Weights of a small GPT-style language model, trained from scratch on English Wikipedia.
Size: 11 layers, width 192, 6 heads of 32 (2 for keys and values), MLP 512 SwiGLU, vocabulary 8192, 7.48M parameters.
Architecture: RMSNorm before each block, no biases in attention or MLP, untied embeddings, normalized queries and keys.
Training: a variant of Adam for these matrices, 211M tokens, 6440 steps.
MLP neurons of a small language model. Each row is named by its layer, matrix (gate and up: input weights) and neuron, and shows model dimensions 112-175. Each number is 128 + 24 x the weight over its row's rms, rounded and kept within 0 to 255. A neuron's up and down rows have the sign that makes its largest values positive.
A block is one neuron, or neurons of one layer that tend to fire together. After each block is what it responds to, as a language model described it from the Wikipedia text at the highest values.

L3.gate307 [157 140 131  89 135 104 111 137 147 152  77 132  95 160  53 118 143 115 144 133 121 145 111 118 133 107 157 130 124 143 148 113 168 136 133 132 103 118 166 134 104 114 130 116 133  99 120 135  90  86 170 132 106 147 160 114 142 118 104 162 141 107 117 100]
L3.up307 [145 170 115 123 132 102  98 173 133 118  96 132  81 141  95 116 169 123 168 143  76 140 101 110 151 124 132 143 147 149 163  97 164 104 122 134 111 153 130 151 120 103 147 143 146  62 157 134 141 144 149 152  98 137 146 103 173 105  96 155 151 122 168 106]
Description: Mostly the word "between" opening a span of years, dates or places ("between 1996 and"), plus slashes joining paired items such as F/C, SD/D, 3/23.

L2.gate31 [141  84 179 115 128 147 125 126 113 163 154 112 110 121  93 114 108 159  93 143 165 144 140 104 144 121 183 106  76 155 116 118 109 105 126 111  95  90 168 131 114 108 115 124 168 109 125 161  76 119 109 161 141 125 175 165  61 151 116 152 147 121 125 118]
L2.up31 [167 139 118 159 156 157 140 140 111 144 183 115  97 142 123  93 142 110 155 125 154  95 148  98 119 134 141 151 129 140 156 137 145 165 101 115 151 132 137 145 142 152 101 120 139 107 119 137 127 110 134 166 119 105 128 118 130 116 120 133 151 104 145 116]
L2.gate93 [106 151 166 105 106 154  81 126 122 133 118 169  89 125 102 122 122 142 174 105 152 159 152 135 114 120 122 109 126 145 156 115  92 114 150 112  76 115 145 143  92 121  83 137 133 122 121 136 119 143 133 182 141 137 174 131 140 125 132 186 138  88 136 115]
L2.up93 [166  85 111 135 135 163 148 168  92 125 178 116 152 150 135  92 120 138 114  90 128 154 132 125 129 125 131 160  99 107  98 146 120 149  97 102 146 118 131 110 110 153  96 111 145 109 114 137 121  88 110 140 158 142 133 167  97 119 105 111 129 144 128 137]
L2.gate134 [116 116 171 137 118 153  78 135 129 138 100  91  93 107 101 122 113 147 155 152 153 141 141 133 107 127 131 112 128 150 112 123 111 109 141 119 106 106 160 124  94 188 142 111 176 108 128 166  97 165 117 135 132 135 198 164 104 142 127 134 117 144 104 143]
L2.up134 [111 132 144 110 103  84 100 167 120  79 161 112  93  79 130  70 127 135 146 155 175 107 119 136 134 135 130 153 111 151 119 165 118 103 154 140 117 166 142 147 122 156  97 139 205 117 134 190 128 137 100 154 117 139 151 175  98 141 135 133 147 129 140 131]
L2.gate450 [132  90 169 112 147 173 127 149 162 127 144 161 149 120 109 161 106 143  91 110 148 176 156 158 119 146 141 120  91 120  86 113  98 118 143 126 126 104 126 102  69 117 119 102 124 130 118 148  81 118  83 183 181 158 140 170  78 157 101 119 128 107 108 138]
L2.up450 [107 126  97 124 178 136 118 179 150 122 143 139 113 146 134 107 173 109  84 118 122 137 111 122 135 136 169 129 155 125 124  99 138 124  96 112 150 103  96 119 129 106 130 166 154  75 154 150 146 127 149 191 150 146 111  87 111 122 112 151 148 110 165 132]
Description: Prepositions opening a paragraph or sentence, mostly On and In before dates or times, as in On 1 June; also mid-sentence on, upon, by.

L3.gate489 [140 175 133 148 131 128 125 140 128 141 118  66 114 123 104 130 123 146 142 168  95 156 113 130 140 126 130 148 138 168 117  93 143  87 106 104 141  70 103 164 106 115 160 131 152 137 156 166 139 126 151  99 135 142 141  99 156 127 150 141 135 114 127 145]
L3.up489 [ 93 120 107 112  98 147 126 111 148 101 124 148 122 148 148  93 141  96  77 105 136  86 131 124 113  97 122 101 132 107 115 115 122 147 155 124 113 124 103 150 156  98 130 147 109 130 135 117 152 169 158 150  98 115 116  80 140 128 114 156  93 121 143  97]
Description: Finite auxiliary or copular verbs right after a clause's subject, often a relative pronoun or long noun phrase, such as is, will, had, are, can, and occasionally remain.

L4.gate9 [139 131  98 170 174 142 121 121 152 104 118 103 108 150  97 125 137 128 119 143 119 150 144 172 165 140 135  63 114 106 161 101 148 109 131 151  85 125  93 113  97  86 142 139 114 109 142 140 111 157 166 130 143 115 142 146 158 163 107 127 152 148 108  95]
L4.up9 [122 131 124 107 136 119 135 118 137 176 116 120  86 176 114 172 141 111  96 150 138 141 112 107 110 148 162 149 108 131 140 134 141  96 107 133 164 113 107 127 112  84 102  98 137 124 121 137 117 119 135 122 159 114 113 151 130 115 117 114 158 127 121 126]
L4.gate22 [150 109 169 159 112 169 159 115 130 134 152 109 157 156 163 124 101 134 117 121  81 156 120 123 146 119 118 148  94 127 131 106 144  90 130  94 169 149 123 142 121 128  86 142 115  95 122 124 157 109 102 153  99  93 113 129 108 153 123 164 125 182 137 154]
L4.up22 [107 120  95 133 160 124  69 120 182 128  83 135  84 111 116 133 124 139 127 140 115 101 150 115 115 155 102 126 138 143 167 144 159 111 124 118 103 119  99 109 122  98 153 103 133 116 165 112 119 170 104 120 186 115 127 137 145 128 101 111  82  78 134 121]
L4.gate66 [107 136 115 150 135 146 142 110  98 137 139 129 105 107 106 126 116 132 150 163 115 143 119 118 136 151 118 120 112 180 186 118 120 104  90 152 134 109 121 120 120 110 167 132 120  86 137 163 108 105 146 109 136 142 144 110 131 140 205 127 176 131 114 130]
L4.up66 [133  63 127  92 129 162 105 138 153 129 134 145  76 155 139  94 102  88 128 121 148 104 129 108 168 124 134  93 105 101 152 131 154 145 120 136 129 135  90 126 133 118 135 137  92 132 112 124 146 130 135 154 121 120 109 116 165 152 140 144 172 104 121  91]
L4.gate161 [151  84 171 132 123 140 145 111 125 143 166 139 119 111  99 134 108 105 120 128 106 185  88 119 119 140 133 125 141 100 152 109 163 106 121 160 200  77 109 154  87 149 146 133  96 122 126 141 111 120 153 112 120 124 138 132 165 132 134 132 172 113 114  96]
L4.up161 [144  92 127 124 121 129 124 114 146 120 140 132 160 145 140 129 105  88 128 144 106  95 104 110 118 148 102 127 138  80 141 130 109 131 142 120  95 124 102 107 140 171 125 138 106 121 120  92 134 139 123 121 115 116  76  81 168 186 126 130 135 127 133  90]
L4.gate175 [178 145 124 134 145 111 163 127 150 141 156 149 143 130 105 157 131 141 118 145 100 161 103 107 140 118 117 115 126  97 131 113  95 112  72 150 166 119 111  92 106 106 148 161 109 102 124 138 119  97 185 151 119 116 143 129 161 103 149 165 167 115 148 136]
L4.up175 [111 134  94 132  92 116 129 145 113 166  96 100 110 163 127 128 124 123 121  85 162  97 122  71 106 132 155 122 157 155 119 133 143 121  88 129 158 119 115 126 149  97 141 133 116  96 104 144 113 139 153 111 143 117 152 112 162  97 113  94 179 108 127  91]
L4.gate199 [137 154 126 127 129 123 114 108 100 159 171 136  95 120  84 125 114  92 126 138 136 153 125 112 114 134 133  91 135 165 140 145 138 104  46 137 122 107 128 125  80  67 139 136 175 122 139 146 102 116 194 130 153 124 177  99 120 112 138 160 156 154 121 115]
L4.up199 [109 144  75 125 122 122 160  99 121 130 128  84 104 140 128  85 128 128 116 100 125 119 119  95  86 138 113 118 172 159 137 115 150 102  95 114 124 152 103 159 118 100 102 157 163 149 132 132 123 122 103 126 136  96 106 109 141 137 158 133 156 151 136 141]
L4.gate244 [121 134 127 148 142 140 147 113 114 157 164 134 113 142 129 140  89 155 111 110 109 109 136 126 104 142 109  91 123 113 171  89  92 147  97 137 139 124 139 116 117 139 153  76 130 109 106 132 129 137 156 121 136 178 136 110 131 169 204 113 149 147  94 138]
L4.up244 [119 118 114 146 106 153 159 132 113 123 164 109 136 106 134 130 121 115  72 121 144 147 129 150 124 140 104 153 175 113 150 119  91 127  98 139 169 126 106 167 113 153 149 115 176 146 151 112 139 156 116 118  97 116 130 142 125 167 135 126 107 180 118 146]
L4.gate247 [136 138 138 131 111 110 154 109 117 193 159 123 105 123  88 164  73 137 135 136 167 146 115 129 113 115 167 106 132 137 158 155 111 113  92 133 116  78 153 119 110 136 212 123 136  94 126 148 121 130 187 126 135 116 120 137 145 146 155 166 168  96 111 122]
L4.up247 [110 132 131 123  91  94 140 115 116 120 118 113 117 122 137  79 129 109 121 124 157  98 135 105 107 110 114 114 144 127 133 133  98 137 171 161  98 108 133 165 167 118 150 154 138 100 117  99 130 152 162 148 110  95 117 119 146 150 134 150 144 136 150  92]
L4.gate248 [186  84 126  86 116 151 157 117 112 146 137 123  97 163 104 116 142 139 139 145 134 171 102 113 136 147 186 129  91 105 137 128 155 126 134 141 139 132 142 126 115 134 159 131  98  81 126 202  99 133 143 164 132  84 130 124 113 106  95 122 121 131 107 131]
L4.up248 [125 199 134 147 150 102 111 117 162 132 129 123 142 135 107 143 145 129 111 178 143 105 120 146 114 124 121 124 118 118 160  58 147 123 134 142 190 120 119  88 152  91 159 152 151 100 146 124 124 136 161  89 132 137 140  96 150 110 156 106 126 150 143 111]
L4.gate297 [133 136 114 122 151 178 119  91 132 131  94 129 166 158 131 170 150 149 147 130 102 119  88 117  88 108 130 137 124 125 135 143 121 106 142 142 161  96  87 120 126 120 185 103  98 100 123 115 136 140 130 124 115 119  90 150 138 121 176  79 146 139 107 118]
L4.up297 [149 146 126 108 157 130 104 112 119 127 128 139 156 145 113 146 110 144 135 152 103 118 130 117 125 105  92 120 129 126 104 105  99 120 150 141 128 100 146 100 117 142 156 103 160 176 133  96 118 136 128  78 117 111 134 114 162 130 118 108 114 129 114 107]
L4.gate308 [155 104 105 146 128 124 170 155 107 137 163 159 103 155 127 136 126  97 110  79 123 142 109 118 123 119 153 116 132  88 125 140 124 165 144  78 118  52 148  90  89 109 112 132  76 145 120 172 120 100 135 152 126 145 134 123 151  98 155 125 136  96  90 116]
L4.up308 [ 80 129 141 126 109 136 114 118 123 139 142  94 128 120 136 143  98 127 134 116 141  94 135  90  84 163 123 121  98 126  99 149 137 135 100 150 113 140 118  98 165 118 162 116 157  84 106 125 125 127 120  89 113 155 117 145 139 200 128  59 178 138 118  72]
L4.gate368 [171 142 143 113 126 140 125  95 128 157 133 145 105 131 108 153 109 115 124 145 134 110 104 120  84 123 149  98 102 128 166 126 171 109 121 140 124 126 124 109 132  82 120 102  94  93 128 131 108 117 169 128 128 144 150  93 159 156 137 118 168 113 125 151]
L4.up368 [127 156  91 114  90 103 156 115 100 130 135 145 108 143 140 152  87 132 131 112 142  87 125 128 162 107 122 109 121 104 148 151 107 133 118 105  71 154 149 113 140 110  51 103 112 114 124 116 138 143 110 185 140 155 110  78 195 162 125 136 147 107 133 128]
L4.gate469 [132  97 171 135 123 136 158  89 100 167 124 131 138 178 135 139  63 164 169 113 179 132 122 120 124 107 145 134 117  98 154 158 108 175 109  95 138 147 107 111 112 148 110 130  82 118  80  96 148 133 131  88 122 140 144  97 114 108 162 153 172 172 107 125]
L4.up469 [156 137 134 152 134 135 167 148 112 142 160 145 152 131 143 142 163 103  87 178 155 109 120 134 143  97 180 146 142 159 127  98 111 119 148 129 200 137 147 138 140 144 132  86  77 140  82 166 133 105 123 109  99 126 126 149 162 115 165  71 120 126 107 133]
L4.gate479 [147 123 148 114 152 159 115  81  96 168 121 135 129 164 118 123 131 143 149 147 122 139 143 148 105 142 133 126  64 158 114 124 138 132 160 129 138 152  99  79 130 144 145  93  97 141  88 133 105 116 132 115 138 103 142 140  77 140 125 147 164 107 110 124]
L4.up479 [156 113 168 132 142 154 111 110 129 146  97  85 123 143 148  99 110 109 148 101 121 107 135 152 115 154 126 147  99 117 140 165 168 114 105 141  90 128 100 124 122 105 163 134  94 129 128  91 128 105 104  88 160 145 125 160 122 172 159 134 136  99 120  79]
L4.gate486 [169 163 130 142 141 151  93 103 150 163 163 127 154 157 118 137 128 142  89 180  99 140 142 118  99 112 125  76 147 119 144 105 174 149 128 134 146 120 106  90 141 125 101 133 140  87 109 141 128 144 121 114 116 108 114 105 136 146 132 131 141 129 117 158]
L4.up486 [148 170 136 139 102 138 111 143 138 154 131 131 125 146 122 132 162 138 108 182 183 115 117 157 112 125 112 152 137 185 138  98 163  99 155 157 123 127 150 148 160 102 139 129 141 144 147 144 123 124 141 127  99 103 111 114 160 137 122 119 123 125 148 171]
L4.gate493 [128 104 136 106 134 154 169 139  95 139 179 145 102 133 129 147 101 142 118  99 165 139 143 113 120 135 118 122 102 153 139 130 134 127  89 164 129  96 144 130  98  86 149 128 163  79 117 151 115  92 118 150 133 102 182 131 153 131 159 132 153  92 132  99]
L4.up493 [ 83 130 108 112 129 156 179 155  94 103 153 122  91 136 166  74 116 104 122 118 131 103 118 107 130 137  86 124 120 116 120 119 135 126 101 163 135 145 131 138 158  83 108 131 168 120 117 152 147 110  83 147 123 120 100 139 101 167 117 163 148 118 148 108]
Description: Words that open a noun phrase, especially the adjective personal ("personal life"), plus human, natural, this, one, and be/been after to or has.

L2.gate48 [107 121 138 134 149 121 134 121 164 142 116 125 113  97 113  85  94 120 137 136 145 138 140 109 159 136 120 122 147 179 139 138 136 162 131 133 126 116 155 149 103 156 141 106 124 132  87 183 130 138 111 109 157 129 113 119 156 104 176 120 151 120  96 164]
L2.up48 [144 147 109 120 144 114 108 137  90 130 164 152 143 114 118 105  86 109 148 129 151  93 177 123 152 116  93 115  95 151 171 129 157 143 142 143 110 102 121 150 112 124 140  89 145 105 110 140 129 121 157 120 167 140 135 109 194 107 139 107 136 122 139 133]
L2.gate141 [165 101 113  84 122 188 162 146 133 117 162 144  87 108 108 150  92 112 162 121 125 133 136 118  95 125 109 112 141 105 113 151 145 149 130 128 113 122 130 118 105 149 167  88  73 122  87 178  97 120 154 109 144 138 139 118 143 129 133  97 150 100 119 101]
L2.up141 [179  98 127 101 150 149 159 153 126 129 133 144  92  99 109 153 109 166 171 142 126 127 144 134 110 154 125  99 144 120 117 146 140 148 127 128  98 139 117  98  93 157 164 118 122 137  92 174  84 123 150 101 145 128 140 169 124 101 153 109 159 106 125 153]
L2.gate188 [165 140 111 130 121 162 135 128 109 138 163 138  78 127 104 173 118 122 116 129 132 132 117 159 198  99 120 113 137 112 175 136 165 127 126  77 108 119 172 121 109 157 133 118 113 142 109 139 101 117 116 133 125 127 128 152 152 111 142 117 136  94 115 118]
L2.up188 [141 185 110 118 139 153 116 140 111 120 129 170 128  90 140 128 109  88  96 162 143 108 145 142 206  74  72 143 128 129 174 149  91 117 146 153 103 135 164 130 152 144 145 120 108 171 106 107 134 135 135 112 137 145 115 157 157  86 134 127 103 168 139 147]
L2.gate425 [188 142  97 122 153 135 116 136 128 146 165 170 103 156 131 160 101 157 158 123 129 130 110  98 127 113 163 119 140  95 124  91 129 138 109  72 112 124 165 100 139 147 137 113  58  92  90 184 131 124 150 138 125  99 122  93 129 132 121 136 140  77  95 100]
L2.up425 [116 147 130  83 104 124 143 141 111 117 142 138 116  62 146 115  93 132 121 141 174 137 132 135 128 155  70 153 139 169 120 178 129 115 130 184 142 152 115 182 137  93 177 127 152 121 138 115 136 110 120 100 149 135 140 153 148 133 178 122 132 142 128 121]
Description: Capitalized first word pieces of split proper nouns, mostly names and places in lists or tables, such as Ti(cotin), Ru(blev), Ba(colod).

L4.gate45 [171 144 180 102 148 119 100 138 142 135 162 138 121 123 110 123 148  98 108 115  89 194 105  95 122 140  83 137 140 140 129  95 157 113 121 163 124  53 152 119  70  97 118 139 147 118 142 111 125 111 132 153 146 125 169 131 115 122 107 141 128  96 121 139]
L4.up45 [ 83 146 116 124 159 105 101 157 119 131 144 131  81 107 149 111 140  73 113  84 105 162 128 127 162 155  59 153 138 145 107 107 158 138 118 107 119  99 125 124  96 103 112 152 152  99 143 112 140  93 120 148 123 134 136 119 127 126 100 109 133 102 153 128]
L4.gate103 [137 135 145 130 143 130 103 129 105 175 133 143 101 156 123 137 139 126 132 114 118 118 138 110 121 120 162 114 146 158 133 110 177 150 122 152 133  65 133 181 115 100 142 135 123 103 149  94 140 123 175 141 155 140 155 122 140  78 187 107 164  80 101 138]
L4.up103 [133 104 120 135 128 168 109 107 120 126 100 177 124 145 125 130 161 131 171 104 103 146 105 174 108 122 169 116 154  98  92 170 120 132 106 106  82 160 146  98 125 165 146 120  97 174 139 102 124 128 121 152 100  85 116 137 132 131 141 125 122  82 130 166]
L4.gate110 [111 134 136 120 103  92 127 143 127 142 108  98 124  87  72 125 106 128 128  98 115 144 139 113 156 138 140  97 146 141 119 112  92 124  97 152 152 115 125 141 125 107 127 146 135 144 129 162  94 148 215 107 125 104 184 109 127  86 120 165 149 113 110 168]
L4.up110 [ 97 143 126 130 100 107 140 139 142 128 117 139 106 138 155  66 151 132 108 117 131 115 164 129 144 115 110 132 130 181 154 109 106 138 109 153 135 158 156 179 154  89 120 142 157 115 134 146 156 138 123 143 116  90 138 129 110  87  62 156 114 118 154 100]
L4.gate164 [161 101 147 142 154 172  78 146 170 119 153 161 144 135 135 102 124 109 127 165 109 167 106 151 124 129 138 121 123 156 168 136 127 131 119 200 125 114 125 177 111 148 134 130 145 108 134 135 117 123 141 147 182 140  80 164 129 133 135 108 135  93 109 156]
L4.up164 [145 121 108 147 149 100 115 149 120 123 105 194 156 194 125 174 150 115 133 129 131 145  87 158 134 127 185 132 152 110 165 105  89 148 144 132 147 111 109 101 137 183 129 138 116 114 147 169 140 112 128 128  98 151 108 137 139 109 148  96 129 150 144 144]
L4.gate166 [182  98 128  69 143 121 126 133  94 162 120  89 139 101 110 133 128 103 124  99 128 134 125 141 129 102 194 128 143 131 168 123 134 111 135 121 125  57 163 185  66 126 117 143 160 141 135 187 115 135 172 133 133 163 178 138 117  86 180 124 131 117 113 144]
L4.up166 [132 115 109 159 137 157  77 163 106 128 131 134 144 185 116 131 153 114 125 101 146 154 144 147 114 129 145 127 147 168 123 127  94 143  97 135 138 141 135 108 182  94 105 146 152  64 132  77 132 118 138 137 123 154 133 101 139 112  84 135 153 144 139 127]
L4.gate167 [179 117 143 114 130 115 133 155  86 156 136 105 139 122 122 146 110 117  97 116 101 153 168 104  93 139 129 136 110 139 131 121 148 135 126 158 167  99 166 183 100 132 108 111 140 123 134 157 115 121 170 142 112 159 182 128 152 104 105 137 106 157 104 130]
L4.up167 [175  83 161 150  91 105  72 156 121 148 100 120 120 105 115 124 147 115 141 157 155 141 106 138  93 111 147 129 118 183 172 129 150  85 174 141 138 140 160 165 131 115  97 133 122 100 156 136 128 135 153 152 134 139 133 168 148 127 119 128 108 155 157 150]
L4.gate174 [178  84 161 119 160 130 130 123 135 147 162 112 121 151 101 140 133 123  96 105 161 169 115 113 164  90 183 122 139 120 156 104 140 145 115 159 135  93 157 110  92 111 130 125 137 124 125 145 107 124 138 127 151 153 128 129 116 105 133  94 146  90 113 124]
L4.up174 [124 135 138 124 141  99 124 133  90 137 111  76 122 136 155  79 127 100 146 100 125 137 152 160 156 107 166 105 137 185 139 154 148 165 137 135 135 114 129 142 124 148  88 126 163 110 129 120 142 119  99 183 165 173 151 139 122 127 108 110 152 124 120 136]
L4.gate179 [137 132 143 151 137 116 143 129 118 153 131 150 106 167  90 160 120 124 121 148 139 173  99 102 137 114 182 125 135 147 129  76 159 131 103  99 143  76 149 157  83 122 104 133 186 117 132 154 113 114 185 135  89 126 144 145 118 121 151 123 154 150 121 130]
L4.up179 [127 118 145 191 139 124 137 143 168 121 101 119 152 114 122 131 131 113 126 122 107 125 120 112 124 169 126 139 138  96  84  66 151 120  81 112 175  72 122 161 107 144 138 139 130 153 140 130 127 119 158 127 146 131 153 149 133 124 119 121 110 150 121 141]
L4.gate235 [105 169 163 143 154 107 138 122 107 140 182 132 130 134 110 122 131  98 116 122 126 193 114 103 134 148 134 145 129 127 121 126 118 121  86 173 161 114 114 162  85 116 109 143 159  90 141 107 115  83 172 138 137 141 131  97 122 117 141 153 165 153 128 116]
L4.up235 [145 140 116 107  80 128 147 119 103 133 129 107 180 134 123  90 111 108 154 117 142 125 109 118 129 138 115 120  95 124 145 170 109 140 148 142 112 128 103 101 154 163 151 141 153 104 131 119 124 120 150 159 122  99 142 121 111  92 209 203 131 144 138 118]
L4.gate271 [133 164 109 131 174  99 122 128 108 147 137 124 104 141 100 166 142 123 113 139 159 134 112 178 143 108 152 124 183 151 154 110 165 164 110  85 131 103 139 137 109 127 129 121 111 134 132 152 112 145 175 156 160 129 151 109 163 103 106 107 140  98  89 129]
L4.up271 [ 92 114 129 100 137 122 150 151  97 145 121 104 124 121 139 161 106 100  90 121 177 177 114 174 118 147 163 132 109 157 156 167 149 112 161 111 142 118 111 118 137  90 134 131 106  99 144 174 131 130 138 154 154 133 143 170  88 133 143 114 151 156 141 124]
L4.gate303 [148 124 117 116 157 113  80 122 153 145 101 109 136 150 111 167 161 126 173 146 110 135 107 129 133 134 135 110 167 155 178 107 145 127 148 120 109  90 116 169  93 171 147 119 123 116 161 167 137 140 131 126 185 145 134  87 145 123 141 113 118  97 123 157]
L4.up303 [110 118 113 139 124 105  81 136 169 152 102 147  89 132  52 130 130 120 163 160 105 131  94 109 102 156 143 142 149 164 140 135 169  99 132 155 141  90 116 116  90 131 167 118 134 105 145 163 105 126 154 131 129 128 127 103 133 123 121 128  84 111 127 120]
L4.gate359 [121 135 126  86 140 115 135 115 130 124 136 127 108  83 130 134 114 106 101 112 128 120 140 113 132 146 161 142 113 100 156 145 155 148 112 119 102  99 186 122  90 118 109 128 156 117 131 166 129  71 116 151 131 198 127 130 106 132 107 132 157  79 135 122]
L4.up359 [134  93 155 138  78 132 131 153  99 121 129 124 128  94 143 121 114  94 110 109 150 136 114 109 176 117 123 128 158 147 153 144 130 139 136 139 108 126 154 159 103 128 107 117 161 127 119 164 142 138 106 180 122 167 118 158 149 137 148 118 131 101 129 151]
L4.gate428 [163  71 164 127 117 149 110 116 109 144 125 101 138 189 104 151 139 123 130 129 163 188 101 127 152  89 206 131 130 150 147 126 163 149 166 118 130  84 125 160 112 162 131 109 172 103 138 136 121 121 111 142 100 165 154 151 106 119 133 123 149 120 111 115]
L4.up428 [146 108 123 151 104 138  85 146 132 130 149 179  96 111 107 123 146 138 102 138 162 163 113  91 109 136 174 145 132 117  79  75 156  83  93 113 144 112 110 127 144  58  72 165 155 100 157 115 114 119 133 135  97 112 133 112 109 159 122 174 126 120 133 149]
L4.gate434 [159 129 118 153 162 134  93 111 151 159 125 105  86 189 125 132 158 119 155 150 161 166  83 115 122 118 150 133 170 141 142  92 141 125 127  84 107  92 141  96 112 142 129 144 126 117 137 140 126 134 104 139 114 137 122  88 105  96 114 135 134 115 133 135]
L4.up434 [130 128 146 145 154  71  83 158 124 107 146 167 112 111 144  81 139 117 113 116 115 106 124 127 125 101 139 109 136 124  83 164 130 129 139  91 141 140 147 133 146 126  97 120 146 122 134 120 148  89  82 120 106 165 107 128 109 150 118 111 143 177 123 153]
L4.gate483 [149 117 125  86 108 134 142  98  91 120 111 122 146 121 110 143 126 125 150 109 110 182 111 113 160 121 180 124 137 165 146 139 118 108 148 156 137  99 122 123 108 132 154 133 123  88 143 172 119 123 122 118 118 110 140  92 125 124 174 141 152  89 116 111]
L4.up483 [164 135 104 139 142 120 161 148 106 137 116  84  98 112 135 121 162 126 122 131 116 131 114 127 135 147 174 133 122 196 132 137 178 105 142 168 145 136 159 144  78  92 136 130 144 106 140 191 116  96 152 125 141 137 162 157  95 107 155 111  94 169 127 144]
L4.gate497 [118 107 144  97 126 100 119 109  99 164 120  91 110 121  99 107 128 111 110 106 151 138 140 108  87 103 146 121 118 129 117 108  90 160 137 140 141  84 166 116  98  78 128 117 162  90 132 131 113  94 148 127 124 161 154 154  97 135 130 150 131 162 108 105]
L4.up497 [135  98 132 144 136 132 125 139 110 157 131 133 110 133 114 105 173 102 141 105 144 133 166 101  92  94 152 136 105 152 119  72  78 135 123 167 173 155 134 110 132  61 128 138 151  82 140 113 132 105 134 147 118 137 125 178  74 117 133 159 130 161 138 145]
Description: Prepositions that open a phrase, often of time, place or range, especially between, at, on and to, as in "Between 1956 and", "on December 8", "from 1976 to 1978", plus "both".